python train.py --d_model=192 --norm="rmsnorm" --tie_embeddings=true --optimizer="muon_variant" --lr=0.00565 --lr_mult_qkv=0.7 --lr_mult_down=2.0 --lr_head=0.00641 --grad_clip=2.0 --batch_tokens=32768 --dataset="wikipedia_en"
MLP neurons of a small language model. Each row is named by its layer, matrix (gate and up: input weights; down: output weights) and neuron, and shows model dimensions 0-191. Each number is 500 + 50 x the weight over its row's rms, rounded and kept within 0 to 999. Numbers have three digits each. A neuron's up and down rows have the sign that makes its largest values positive.
After each neuron's rows, "fires in" lists the words (lower case) most often at its 100 highest values on Wikipedia text that the model never trained on; "fires on" lists the tokens most often at its 100 highest values on Wikipedia text that the model never trained on. A number after a token or word is its count.

L7.gate59:536379415546495466438489489477508431468493563507551456517473482450562565495534447545503487608533437489498471552414415431480453574531454436507588526529433567476520460521449562550520493520496528441542461468562602538486497516542668440410553550480541590477458487450576524512509518410527557544479546540558526536560458523485505565607511496572453542470461531578478550510378495502560580466564578521516468366476553439531517566476479540510570551501503485503423428542476552416444476503427532496481462485574461522405477519527455552459537393466494585510492481505517479445527547487459516497
L7.up59:571481650416447566548502459489367489437492464426537522527625518450482506546456470482518544512522496427587494450534487521456472544466539450452554542504493491438458524576483544436589565521484506554596525533591570519481528495397558425478541528520515569516477540403521442567448525434451376542554493515541599439532482446508496465530498468492492546496587454549577514580483548530561449494581531483536466483473510469463485506444575506447494444539474470459483449517598490513530475445513513508497463516506592493538598488340492591468513549491541437479499506469544489377456536444456529502
L7.down59:497471426538522528457540467517498496440565567430556455595478518434473419505570578426575507502563500498510451501568529565534499464457407493557520543520567572436495484398480455544564487502475530506454560530446563433459500501447508551542464496406405365534515610589550488563431476502517473605564483561509440523458485464492578468535484429521584540467540348550526443460463479499468522530409584440528451549491515585491503408572444462491405437473421495485494523466458458439445484474493503426485459549544459500578561496539432544442458511481467573539525532486500472541531533547521475422
fires in: "and" 39, "next" 11, "major" 8, "column" 5, "multiple" 5
fires on: " and" 39, "um" 17, "t" 11, "or" 10, "le" 5

L9.gate218:488488501505587542436435458477481509486583457514476547441476464499508522436516601471546458440500496519496556457555493518565504517501430457479442507552486544463509518458527464545523467513437389525588480600525516606473537471468510398429435592481610386520487547517512501572476580547478602417580549503515465585494525554564500527528498542523487622527562435538509536569619455471443554449482564489428511440591504538536489493479513401542452491480439443460471458453567422488546506556418503493504488506574501533513416491546467467430578558441535505537555549563432597484540427435439472495
L9.up218:519522527498564460452481440528466492468464481482541504537472590442531421579468481429526512522471475587525575516513389470464564427518516463450486511445544546430382536461509540558528513416455484540453556451428456439488522464458530485493507425519534512489554505488463454525488482539503510497453471470475499485545541526517528543578432517498468489638432465579461578375524464465542526494511495480430502540493348533466443502501507474585578496472562413497539488419420502539595428506462487534439473479484541529499541489517455444525404610483429509577457590558445510582459563475540504310
L9.down218:511551478454451526548552425524542477572450458478505523585502494479614528468560429405535436454512549462454648583493428533476495462480536498497533587533492497505484445425523502382542471472469444578534603482503590507392492489514505553504520474389494541547545510444509429489471549524396545526530540462423509555553487470408459497573423545576484502517495482526506463532484454496568533501513523418486399499511540504487562554531505445513453423523514487375545571480449513425518441533472597551478502451460462527499579575445525546450496509572477596625540525568527476532553512442502450425
fires in: "to" 91, "would" 4
fires on: " to" 91, " would" 4

L2.gate0:409507503466487502534428517474508487543566453510463541433479462455477498498442488429506486577561566502497462502467575453463484561527459424414410500507518395574528496549492414567507483528490542536539480471528518419530554541593437471564451488548518589507547532482461522529505558577504394430460507490473515492457564496398511458607502402494483431597565405472532559533454400517445523491459495518493514478465534582501524508435516544466498504452435453591531506556357469472430544561382486442475471514555522560538470473481494447548416641473517422544558518497467557486536589490528406463
L2.up0:497489477512369472445485413553539532561518445591528553530476454473596456526533537432585407526546467511444469436603561524476536515500526425519450525410486441561528486553594507454523477498569507432473477479574490438493520618602461505524432549435488535504519487484564620531452528496563517443513488427486553498415484406489593491497489492435523437491561522512536520405551464513514494459468475507480479545409623435493511529440573493489489437465516431533479504580500389505487522580510532488480478546560508510495495463527492480540488594516587540475530472514624449519407403404532459489
L2.down0:491540527508459469489455439557503386518549522473510487552470430493565531459472454546517505516532479496472430464537574415491472517524502465601393491530484396528456507610552457532475459526481513490458426426488525470542435625626507514513462538457556566550514512563529503554453481536526398465427494578452566488450496403516500441398505446540576448468519390464455562580507482527493545551498461502441544526522590535516445484474600426532559526529490441534471467534515485403421421534446521410477506458481496460537433503528423505620496522437571521492612515504473512482446475507573392462
fires in: "that" 54, "which" 23, "who" 18
fires on: " that" 54, " which" 23, " who" 18, "uth" 4

L10.gate506:534514489439473514338549572538507450459462577480523556530595520487533462568575572505608431500494447521557503517507434563515544448459408523463492544463439505436448571537497490591512552512473455533506456450422476463439451528432445461446481549477475485464527439463485536513467494527528538465593463527579463502455539432549446561507524548463467496522465539532578528537528453449499533537443449522532465522516515495539498578613455481472533459429561574447431519465550526523439594540526498393460496486443540569400526447551398469500517580566406536470564631453549557552542520509458536391
L10.up506:569574483512434567512473545452484516538453538487561424539472421524541495476480457534520501541509469489526542622634527497549498506429447562484484436402453531493578491552474493526545551424494408495562543471451483455591414489510428593479538503516400441463501450501589529568504531453502464513497466478494437557554437480599527504513398535553587598535553513504476565521457573535477468462536510464487476490590514485592529525468462465488391495515364551456526429518482448593467560476470480421571522410475495484400484466529535571491429461492476530469496586382446510491472527545566483502
L10.down506:430523436537555537473568533436523461528585586523593561520531477531541516634497520430487585495426479564606420571511564560564490495533479515541478439464554544416476442536442482508538456536420513596418463513445433555494477443439512628511490463532543417550519463446421447420586483516454531554527338461485489486525466461488530476447451470440525476569451497527552475549472585527545499474456457452472543387534481481515472535537434483458464453559529506489470482497404498481473509530473542428534496517514490494424559535530496563455478539431386440471559568590458536479509487511479544573
fires in: "had" 34, "was" 15, "have" 8, "never" 7, "were" 5, "ministry" 4
fires on: " had" 34, " was" 15, " have" 8, "ever" 7, "inist" 5, " were" 5

L8.gate71:469438459455498431444528604461391533470425482459473453450512428477476445562475562473517400509532468489543459490452494554508496500453474567500500530505468410447451580420588516489512472498589544546468384456463539521556581528555462378579545477445542536464489531464465522457514448492498484515499439568521409456532555501434487569380546483531520499573496498419441457484393522528474523497504536552531535520613501615394471462421499508468465485505533534518561489497463513465438444484590450505460512491465546450533553512519469548568459665455488494474590561501535573456406475539545449499
L8.up71:473471441495449491451536544509468491541580507522564550501522506492558491425531469546534474604483481573510573403492478511474571553526526468519523350515550468468513505555531503506495528469490537498470481567487508547517417534585610495507473506507459521570534551566549546567514539535517486491403555497461519443475547491468546534415503499491509475432505416402480541546473511559536574442569565376509515483493593479524512513449626470467449537424505560530478502483432481562515438532530547506477586389476441433504364483543446424466497520500460536352584496468462417512539540448571371548
L8.down71:406534445572523485514447608432459497520515408495435452474523471475495474520378567439513465545547539544548517455551575557492449478429472549479411499578477507581554426483478522473533560505507516415479486479505411445498481446472470524594440484548489485459417462503517570483493612545527508557491475513472453537403467493521531469397482465495509487537455520452422524453449530541503493474589527529426514453508517514392518346496393424460431488452496480473515487450475593474478491438501546473404436559380526518515559542578440444539395528567524431494545471494514509535512478451483388554
fires in: "that" 73, "saying" 5, "claimed" 4
fires on: " that" 73, "ing" 10, "ed" 6

L10.gate430:529531497426534563487461485444537550477441463477576505503447564447643510371520570524626500535532567452515441497396584521502377559525477444592570489564482436542598499582423449488548439541445510480577497490474543490501580517458487372414538564460427474527489527463524581539461464508453489500554504435553477496579494481528458495431539507544523511482459533501496521601497552583564527454519482471504467456578535488516550531449550495525515485572443463457524513423578450469509463548440503424470426507528486446552499542471436427540489507477433540426501489499454457521494365509562575512
L10.up430:572447566390485547426449523424483483540479495586577418602531487549504468485457565506584489561567464399428568439505455494523488544482482538380462525531498498572586531491507545518507523573389464581548507502522513487499435506481504495488536480419504428560496424524486465480487506505546517516494576439601439463474481535453434475522537535437510495591435550541497499469481574525542468454551539507536466445557505492479545538420485534514556543601556502516578557500492521426550402428558505575620434526484651479596564439549494503566536494529503513473502611516465399477459494522497491499
L10.down430:587437451465461503534477517613522503467456525476432468551471494529618522603443461526436574529533471560464460474522534588588467461381516481541525501427594449444457414511544454475439580439462483486516533444551444502526485531499549593579518531478512545562501532554553513460353511564548471535454419525547450451364407536436539487486525524420484480468525540398460506464406456424470480579425527441525523460508489505499532537537541456544515445525558513501524558578488457437511455435443497519449510575512400504454486547476392568428586497447520435524518553507504519526469507504490512531
fires in: "and" 63, "s" 13
fires on: " and" 63, "'s" 13, "s" 5

L7.gate191:532386438582449540456475483522491477482564542425442512551538477544517483459452637585383490468533532560572480476495478435511515541469495519502499439550518471519530503448513552469468541398522417518456434507498500531493529508539523489469468516468487481428433548574520623501641503507519471455535507477383430463496542463405503451573527463583501462483574504440540514541465468510427448561535517400589527499519531469604473570531500477510520454476583584460482506547517541555502418484514419484495599444499464488435504522567531461500599462459589516517461547546470592548511550478432369430
L7.up191:506574474457465536512490515569471557507472550467536418498491480583588545503486487406549434530488522582477469496633533578533541497547512526579486484446571550463510523513543431498592464507510589465475557529528480479434494567443404544446488455508560525494500391452460466483448554446470534549498473510498418490441484458550547487489586537538456389559573404482557470467564543498485534479613522486482436479489476490481530528406411527481521537535474494416485492550557416533464444521436394390528472440406541478597384502507510529498435562488446413542532564480509405469489545499592449477
L7.down191:523561577433513459579496513417499527549531485492487455460494415461492461437504473517456494525508411562530448503611494569513484462469458461473451546509524445475466526479461484510514435552525530426534517502548444513408603523557483535537480407538518478534532460481477436557427498402467565506517565606493555535430474531488477531430489560540409553500526443429527475431494521626555468545574553559401495436473413480405456445456552480528585535464443514503589479494492543440459494414511432477416444576397475589471534518467464507585489577458537486474457548484515411358515491554551521547
fires in: "that" 36, "because" 13, "since" 8, "saying" 6, "said" 6
fires on: " that" 36, "use" 13, "ince" 8, "ing" 6, "aid" 6, "iew" 5

L2.gate144:549560491435529578519587421523545441520483581523495512541499518531518440474486492464476495470495423514528431482510431630507511607569562477490417531497500516436530486477588486468515496449484496469408425392526418455506476427368466584544521546539557509474392480458569417511521472517453463482597530464488516526469471477529509454508535502540448558462468582620476438513581430467515605504413566401421482403627451546481489505504420469558536490500484508530480569456486498500506395481496509503560528522540515529499477522457496464524456561557435513458458504414511408504431447553541514586
L2.up144:534615522541514561457563449476521426498421461501482537493497478512486481545497448584421600502499444548450484538560457526527393557439516483543422535525484497458430571445541549447469619495431456510587432529491482485547506490525411546530590516561558562472415550485381493398483527523472511562473555572494479499384511517472459553477491479571442495370597460556534480499467442515586477475489531499532557518600507455441535505562462494547506458442489439547431586504501405505502415476471539492589583510368542556510506501567569512484528519468491473476496515412477433534504429506500513537
L2.down144:422464478473498532558538488511501426510456501478466455480543545531470500638512572560533452539565458465492451490487509501503487520509432541396407572584508406489424513559531532484499532516478535540569430487533505461510516554507654586475492551489546526499471521543565395484626549469487495574520501520479487511469385554474492477460506412512544494526555417586413441494499520516512480517473501417473428559603509467415487511528504507573545442452550531584440439534419460419510457596547523466508567514613523559517475437641531508538498518429483506458497462482629533489441463522505489449
fires in: "it" 70, "this" 28
fires on: " it" 72, " this" 28

L6.gate128:504467532504504537464437553554586510468438500524484560464579438547549464504537491453511440517516512510473516515628584421479630555487474542617472389472512501544457448410491486449455511533487499498480521389531527434505513519484531474560573535508567458486484517457459531493500446430520561477523425528505522381526459473520483540442417575531406507569507438523518374586469529433523581480350436439461626459596516584548503485517486479541473513464543509468526533527456483579469472483464512493421468483557501517495506513572529447588525425547566524526601428588489539526494495475530469431
L6.up128:491503435567428519485468517528453460521547437443515471584528571437539515590491450518560389469502526545485529493511517437503557555517422534488508461528539540432458474567491553457436500453476453481518525460497505443575574453441570508409561452472515486481449428569497454475479443344448514544521530566565523575576480465611521537528379515501450546485441448523584496454620497513506528534478474495490496440560607482500503503502561442480533456542486447456582421491552529509510462451360575528488510433410463580531555527511532607583517473608504561515498454500393504541504516512536438499
L6.down128:562508509534520507518494464505492489576509575486415451535466427545488431454524537484419464550534479562343535521533458577576520427470501501531501571543521557582507570520427544421553539526503525511544486409521470511526485372528505444497479531451527584479449491530530525556504520480509516439503569571560492498417644510577486527552514516498569410481473580467423603456505354491572529505485455482495389554463489346424532470491427492427525506481502499465472424519502576540559450526558438506545519434450512468478506550516494530506469446474459591404552509502536493474457597463503533500
fires in: "time" 19, "live" 8, "rain" 8, "lake" 6, "prime" 5, "korea" 5
fires on: "ive" 22, "ime" 19, "ake" 9, "ain" 9, "ives" 8, "ore" 6

L12.gate345:410431529431562562543531508527587530487505443512453512414410563414505460448538511566464504380481447545572464385483501561484455473529458468464573463503514432538475544572387579519510493502537468459416518538455464427505492432482482591422506545461489519539538503564481486591484474473436453497454437556500486491429454562452485474515527493531446510574499482616471523512486401502503523444552543546559583467617525532470582588503495543486523483497473502415478452499595501413488500516502562457406551518558584559427536530531457502412477466603410486493522446516490608518498489486577544511
L12.up345:584459440447549413567524476497476500499536475596557498533551508583489453571494520410446500485569549439547540507566556461494596549482474549432441542513444524470573487519505555501511427548505466502483431536570459508470523584547580580453414518588460478513468476514424535438485481499491481520493410536482525523464498382572447515575507549526590536510526440485526477472427496521503521426534585410500402637440585526495490501542498457563495620432474401470530458502473527528563490624513547476510448535525516488390483494502465393490571472555396471465445493522567496479536496537544493429
L12.down345:573502505440572493619480517513576493522563581417517496506441571510503565524569408512486469581460555544494398483499511504441516414404564417545477447530438562474509531451471432476485514381513503520482529476552459452550602503505510596490411512610585440483488551510386478523465505500528471484508474477468494493436438554500454541534635587530476554542603466462444522444542496571492524510602457506476523518478541458520533505518487537495565516489525511452504530420477578544576490502470541457491503432563483477364563447533440450578543511576392501476534543485474491542466535541597552511
fires in: "a" 95
fires on: " a" 100

L12.gate143:543575449424578429433604508483472415457472518577513429434553466436553424469513428505547505472437482383513472449506468484539501473477549489428532539481472550419507469470578538469491580515525564427463454477524468457566497469457463506454531483433587489545420488420500584466464540512505529467542492546510518434443447395616492493622498484593511494561512541655461469551458507504500415502482545495419467471466554533493422448487479462579473460437469641499508483533421482533455477515532553586540522497460520499541573496543541536422446493428466477497497518427553462533432555524565574472
L12.up143:383571498472498500430531547453563489430551450601536513489604415506492635528470448483455537485505530504611532524410545420531500528598577523476475486472495482529485561508450528493484580525429485567534484539445420540533471536514479455453505470549507436581548422528519525542582427442570475552480399471551456497442452509443556482427558572457540507494543424504579511537486559498522442535470514513495457492559487460504525544520502477496487461456554562538502519485454436527577426565577510491475478545469475458440470526529517403372565583421525465573437538580580539400421529523488457426
L12.down143:555531502506521434473449497541510527483499570560577447610490514617561476413525409473462472549431465486539556492522535541487541476598458602517523451471413542498476600475396496510442524471624519523474490553520520568515502559527537483520506543518482581518571482475483534495434546491459519538512530470446491517526492417432540525486540514510481553599457459457589502453550428487420451537461524479433496497431449452581521447533452482459561568487528454410446525429416533522585455512421552385574463471508527492483436435463438540563496529400581446461566540547380486599465462499550544505
fires in: "had" 18, "were" 9, "have" 9, "been" 7, "now" 6, "all" 4
fires on: " n" 21, " had" 18, " were" 9, " have" 9, " been" 7, " all" 6

L10.gate274:529495478542423508509542537417430494471464524480524476460516584383549454521542494489470578496437489481487493393572433477564595546475437597500444495426564520472521522540536563570510559554553444518601519499500466515526497471592506500449543516427533490536531386553567604548508491555587506464491453489570491432568510453536519516511505536460491497568542622487464455494534472444534449515549571451484410476516451506592492497483523560561509401414464601486466508501521518576450513539606516447489485521528576476460540473575472527490425491453566488472403466505419604506553455432563466616
L10.up274:412535558481457539482501520490521508470433547558552452460458567489449522444575460637595506514443519470460402513452542520505465475545542525541525527446585545553452533447518530458515538520384494517464587474449417482524513450528566422509446548427549555545538546486508469557530592483496531419450496542525459525531524418522511527612472498562526467536523566459492545584563434495414482500475539498480469550453522500514428488485507487524508482566594582591587358435557476456430496448573500530519644541488549573568492630473444509493461480549500541510515461473496503526581512581497423538
L10.down274:509460529475521490397553525498632527526518514578530492368469475426535448430539425480516536448512410553497506528496495453597512462552521442488477517509544553459483501558485547532648498517442496459459549505696524466544511484479548608509470481543464483493607432542477496554526569481479543530567468494603492533544503486561428467497516516509497492510564475574574429563602465586501521465516554484540449524507537509550607467537554550431447496489484546551552480554462471428412478475561456554593625469533547522528462573428504514428435454544424472478446500522517489481545499485465497504
fires in: "is" 31, "was" 26, "been" 5, "district" 4, "also" 4, "well" 4
fires on: " is" 31, " was" 26, " dist" 14, " cont" 10, " been" 5

L6.gate160:564535464515494533495579572470491518536468531573571491566582485470524571523465464541487503354460482548425468492476490453460496491501427556498479465457516530500525536541525492500542504585535537497448457538557527541454539450497500561517475479440450478548474536457561495478501522478417520476496569494581540528595557535549474462578634489385511477637458555501479442480516482464446427516558436577469503466524486445548514434544408526434477496449514486420466537530538567471387400531476442537537482516561534504465569482558412519472482556516594516448482632655446556420555485467515399517
L6.up160:539503503422534487559516528514510409520463543605466483573571537536541500454516454448493630520506498563522518570543505494439555526478513462554445540499475545446497494515453467555525600492504440419530619598591472493457565481534413490521542531435423397511499499462488434483512465554402446491501553442502479542546511537467448575469635514430424446556433582503506492529541468464484492532574547575545368534525550532494603487391522446451562513496548566501531476556500506510475525596576499500470505409537481520448523473571531491508470459553528520513470641563493539558582452556529524516
L6.down160:589421444512527459491533455622545426530490495456558626483490447492499555504562501448498416565537474583506531476540598479520526511533490553494481450520513488492482487411484434417469419472588525475521591569493502466492507552453451511488459513492394502537486540523433495531564454508478519627478507454428544451456482514474398489556519580449511375435586504562553468487547542527542434466537470539505499500492517462450509558532512537489532567519481555540539541558516488510521652484638499479478525378560437508483484606600527548490533479501490559469495551465540510475576484594570559587
fires in: "was" 19, "is" 10, "were" 9, "are" 8, "himself" 7, "not" 6
fires on: " was" 18, " is" 10, "s" 10, " were" 9, " are" 8, " not" 6

L10.gate232:475564431477411492539525531491531552435489502455504406600579504506468511562503483503494494493393403350383508501502497420598480492534567532522553599569530487467526449547470556458549476405451575538475459416522549505574600494534493457512557490537439495457485543428406518481555535548517499541516524528495546538532509533423510421490475498466509459521554436508550487493489528518495415489446430446435442545474518590480438550564581489470473530460490492563465456563476514495399541602480511501466531400554532576522577453598521492424606590520522434483484515513550465504405446516461466515
L10.up232:450507482394541469421453444430420520501542636502532534529561382408556522514660502551510520483440518554453402616511523473540546518490540524521562568527511475466466524490493561532463533404467520509455503557433517559512554512497508417434441388476437596546555564541447472523511577565506448456501545478519476456548537556515579548588483441513534471515453401581596412498418532470505485510482484509533438517511557503512516471500480517570468573479452511518419431534466483576450515435484457536541540460484499529463541424470391513430481511480555483528482510556412513468537494436494549423
L10.down232:472523522475528508399477506420442484444520449509506519526490516491457474527472469519536448577448502473467508469505620435395471506556479487491475451514474510445551505449423559482510525497397452514414510500478474570506491537452466478453482545581452532463518488557485551511441389530572583589614482500523492560507511456442448522395439605536487483523520423500553480464520572430570441612527498501371464602513481591567501470538623447428547480525463456544578474542459576514467479474525505525380452468537492487527433397460495451484519533490508470517410561556493516531467450612560577453
fires in: "has" 37, "had" 31, "have" 12
fires on: " has" 37, " had" 31, " have" 12, "s" 4

L12.gate460:510546543483576514483417482500512513504452498518469458537417572500640553516458475459540567445487566593524506487556478533526416435445498563568475507451452554508453494407445420475508437424488459497508389572443462554517412461499548531421512509406499523500482561541446438531501486525490482532611556504480571438428471516461541535564473495570476465472491498520555429484504496469475425478464383445508445425474532465454500632446497420519582511463474561443527476580430479593441424447561520453496466538515519386467510490629517572493556559482503520500560575487490561467431578526485528541
L12.up460:499475458520456513528460514548540509408490384505414483480535531525517510505503514480466449506463445556547557606622522434481571458495480495437614488495439414528575425470507450560441536525539505494536492521596535563481441536565455478378483499473356536517459547455511515540488430531511460548556514511513438504571556503342400509536534618520527485535476445492528441502440492561492492519405451481506450434433438497526396533513522586494492520453461505486461441423518488576483513469434515521467559493592446483529470529552462464502516546482439414397505399508435531518448497445456546435
L12.down460:495474481505530463516467483474535442497512588460515568505475431543647509480544456425466588516397451485439491481480487547498460462579427532566430477449527480532398516508493528470381422506549516540493561583469546471548445465502561486505482523427485571379487590493428503454423387530581422557508518482515523537460504515593371467499534486431432510516551438500503512517537457503532526446511429520456497470500453494436460547494521464488555546508521420546443395502563558524471469509404471450407479467599480458593429411514514567465485634530454539527459566501493525515466582517483502528
fires in: "the" 54, "a" 17
fires on: " the" 39, " a" 19, "he" 14, "The" 5, " Th" 4, " he" 4

L8.gate322:519561452577511520518550538533579499556453589404504439500444542511455556559499502486403513508523506583451530502514532514577486521455571488472430511540571404466463467579532556604499403496543530454490509488461514494560500505559502540526556484549458519497451448505449468530536513512544501520522540599427567491466491472455533473527535451581626602511573551527509548515535475488484619503388473457447531399473493519449441531430537559394537458549538433514491601523548508427433459488553436469418439424450484560458464531521520417467587532526521526505514423423557501516495392521489609577
L8.up322:524486502506512426550547580442634501523522535391533448560432570591492506562424499568536449482546607525517492514416445548516525560549463514435400536495400510533475492510466471512456550488557574528552458482526572472396534553572505497410475437561494610526517534431556486424538523553462493473477496615478573584497490368460481597467521528528511556443550423558534456513503524474534515543503510489530494489508513373525461531581536538486459592563565530457449508502450453465481418497518431495540524553459550511480509489526579568546505537458480482514502545601487423421442543550484452533
L8.down322:434510569413440460427580572503477414536436540523459472443498496549471518446499451514447497492517542542495468481471546602507495509602577479588489546553528536406515511531504574409545563433498477498417561507502526519508549526475552613515510475588476550537500539561475458479535532434416544461538617418529580581541537533535534573477528547494393476549479396514478506531509477459480574502544474440548458462488548403420570599513548485581462490436569426529455542480473534568449493496569531506494460541445444469461540541501479585521444544494400495443487539620493467572473429550508488434
fires in: "which" 21, "it" 15, "who" 13, "that" 11, "this" 6, "station" 6
fires on: " which" 19, " it" 15, " who" 13, " that" 10, "y" 9, "ation" 6

L2.gate292:520460398481442529476474525453500457555598468578559538498452468486400494548409402509528566523468482497470502492570505524536499405475591469521511539571585444403458581520549548496541458432533534612442575487481520592512443543542485496418489581518464502421485515569467453418507491497545476511488559441520439576535453424571436494542454459537551574563458529542482516456577585466583627518513471496460358503535522513464546495523441512477496475462511421524400633517450551538473544470531518542538474497553488505528521515511470469419615513510505510540490507533553436465483534592480449446
L2.up292:449522528435575474403508539457525574501565501501518522507512516502391487493439457598614592556473527488517429501452432480570621422564495532449470491534477489441446543508552525538523503435519467535430608460522615586497381531523465598480510492574444478407520522529458473432431455462475478517484561439449526547490454548555503432522477463486554488533490487477512523527482579445564537466523339407478433564493534541554481530548509522553486512525582516529433523522482571511424528471520517504475444533574498570587546516481464505369554518514495524463565552548451496489463522518444391456
L2.down292:420535577475506434472477512466451458468517553462562496500521498513522480498483401545530544453454429505492527495575528537525461323532499574458448510531468393523446481538525526450535487405520469514388614446495515558578449457588443504457510506470490433458532491534424528485421483557458538555499482469488504573538466457467440501559442489489447444484546442509521561520422540460600554466490402416483452609565517521634527505500527452538466561558539547484424470428419577490430614469496553466461444421553539513601508533500464532414575490544532517475501539500512445486507508485511488397
fires in: "has" 52, "had" 36, "have" 11
fires on: " has" 53, " had" 36, " have" 11

L10.gate49:477514408452462488464490460486497491490472497547542530464470554461557532535409480470431549490564501502504453467523343499519444572588441478510493466516538491479527445485515515493612449608473523429497521597468633530461455563576460579551620429585549500511479597502518526580485495558450427428541549469492515577549475486421449511561515538491495581519502491501448563448509467530501513544533503544510397405509540514564539359419591560535615485539457496467477483517586563518496484559462455509505546527545509599489489524462426530493535475535498482605526548547493529529510480448402465453
L10.up49:562533491421566510456434485553527512534556488466458537488463502456506513600499420506527556550497528540533543492511510458486471626416452469402543555537452565443625550415556526545544520547500495396557520453505478464457558578463543533492540461467516465506419525530561469462587469463436476547487533541452553613537458522617533557504453600442464526445485459576518454505470523469441450474521453565474510546463428579481496406474561401513478482526495442542526451454496516417574518518506554600455440530505552554511501414591589473559447538503551487498533508551530456463620580429442526469
L10.down49:454454481497528484510443517527531459532540494438495464517492514469665526424430552479509487522536461436386548442482520539548534525435477581528560547466509551444545471474538504498595427569416453604549509546505474496506610531560482508487407531466517505535511544525571499500529548534442507485600481527558547638584421522507496423463470499474574477504491363496514393480447597527553501505566416540501484569560560457467449494477472443533470511493553382354541497448552489502512407463483552498597428438495465550542553515544523488511546529513517458539528549440478498476515533446444483433
fires in: "and" 53, "or" 29, "to" 5, "than" 4
fires on: " and" 53, " or" 34, " to" 5, " than" 4

L2.gate317:556634450498451520565452389533502457537519547474504496555560578508491451453598544468495521470508552545581451415544492469477616480468338490472434510533596483543484516450463447502533474596514444468498538500506481457503543462536498533486398484545490456486469434556504544516549548494540411482542491480482566483439453425430426541525511570541578519530438469517484461495421416516551447408555469475520482492399534519375618529539567581552519428475490562503490558516453461497433488511521533448492437404565463510515530605595537501463527424544464492482456533482494540520507509451565563457
L2.up317:522525435450464485569525456555478547517500584528497608486508520529536490445530593402467445521497530581618419399506531451537589426457430532460512540513520521505535478435501486471506475547562524459539535502545540481452460473551494530548421536596532478436411445474461561539452424513506444481487492472465574484450472435415456535480493567485626512535458446567480448453507422428571495489615485501520491518459571475465505573476632559580516494453457506470531524479487485473377532465480458496508523416570498543517573643526506505467484476474439434425490472436486563518453452406575511425
L2.down317:477569499482545486622482520474464520420462525568478477483451520509496521565594403456410414579482419466536563411550548469438432488445508485491504482437500507499500510336515467458510447437461537430493501541556430531494534503530530512419373500575545538530470520634484528553521426494522430491560441521498535482468495494544385496503544568580504492554542454542536549446437506512473438448595467508535523499438462418410582652482548557501533461503485470459506470518470541447498447482389481477549469493616493561477468552487514554390600518523509511501521535505525508513461518460488546512
fires in: "a" 83
fires on: " a" 100

L6.gate258:566472578494537474511566609550544525468489545500557536448561507500420546496405486469388501501570465640525551452512472477512539506587462349489587470546527556456461573541528510384510498416495576524594488440582465460457511508493559584517453421463526455446437502440507562478538546600559515528552443502551477551527535503467529440461517461460528467437504469490535537436496453395490505536606505513530404448568471509479469470482505584509421520519485541435427490480492567493470434479473499551530511503489496472536463419605521566500472465389512536451469510476566524448376481429491526479
L6.up258:530540415506417485462586496465529518472449493490529605504553475417542487594500485467518501524617479527500425554513563473473523565509437460587463518444499453505472593511519583470531579555439500548520504535450518451554505425542574493529540494491602544461469499451485471502447512453574370474510566499515517476378542435473470505558529460623428488604499566495507509431433538578507568532482544455534539472406532561471472510526479529461456538528508426523453564568424632459535448541526441512500520544479460591526495517579580514486486563463595571548424433518564533590521570491506496477
L6.down258:454493452460593514498412523436503492507451521497400537504436488493569366428467526497493578461593563499404523502459441543506561526417519435447487497594508418530542438520565519521548411526590546475456496488508465425635455567450557512479565560496480437444509471482513544469498480525444470532374563554562474499465509462507366537461466452530596454473470455518508446505543361524540531583391427579465489499467533499592556610543473539520470479438464525449524522473447507485528460477558540559452534504552548480458528524532476540515499584481466570495461468531491522460510533551437566474
fires in: "the" 36, "this" 14, "a" 7, "last" 6, "their" 5, "get" 5
fires on: " the" 40, " this" 12, "ast" 9, " a" 7, "ir" 5, "et" 5

L8.gate89:569536399473466579467453519444482466553443528580602596510500503456451499502532444464546482472434439497567540435519505493547469489451488534492473501426481495501432553494541639470528492472536589502488567505520393400472551544498522439450507508421505444457486484530448464474560480500481484464404538483556456512510461528463518425574522456491469463527486471556430526498582466482549462408551558474488637538481460432573519525489494431414499493436466629496526480476455464616524513536556476548430535510609486495417467458630478537465471568486425417417509468507416505591533492455456504434
L8.up89:447515423511520470491452546499459529522472513575474509516446450433572542551608481544480501494438603522523419445534569479557566495610471496486348586493554524473499478442525437555582501471438490498550538649599551514560533476557431526464441557508480549516397562415425520519521475535500480488502594450551413400518494579489525529575499483471535454553425537530481522607526503474519401449419541519492515554503632574505556494434477564485524479457424571459458439485483509531532567463512601478524489443518549532466580527532483506505484467469453556495517472499473569490454499578525504462
L8.down89:495525459548386467411557548476528493487549530473521592509533379451549514516553440499481486547490386487463429514547479513488608431509518582583431532482430567483558428527435474433630566539484521581471547499593504567548518456511549521564452500456502552537449465506451536553550509546494549442491503575571510523547530532485434541486499531473557438493498459415509456542504561529444460566530594416481458517475583522502642487460452513445480499465539592553525599585482444423490522481561476499512521501509583579501441483556564504511463471548492538407528566449525462429548537545488569435
fires in: "was" 72, "is" 17, "are" 4
fires on: " was" 72, " is" 17, " are" 4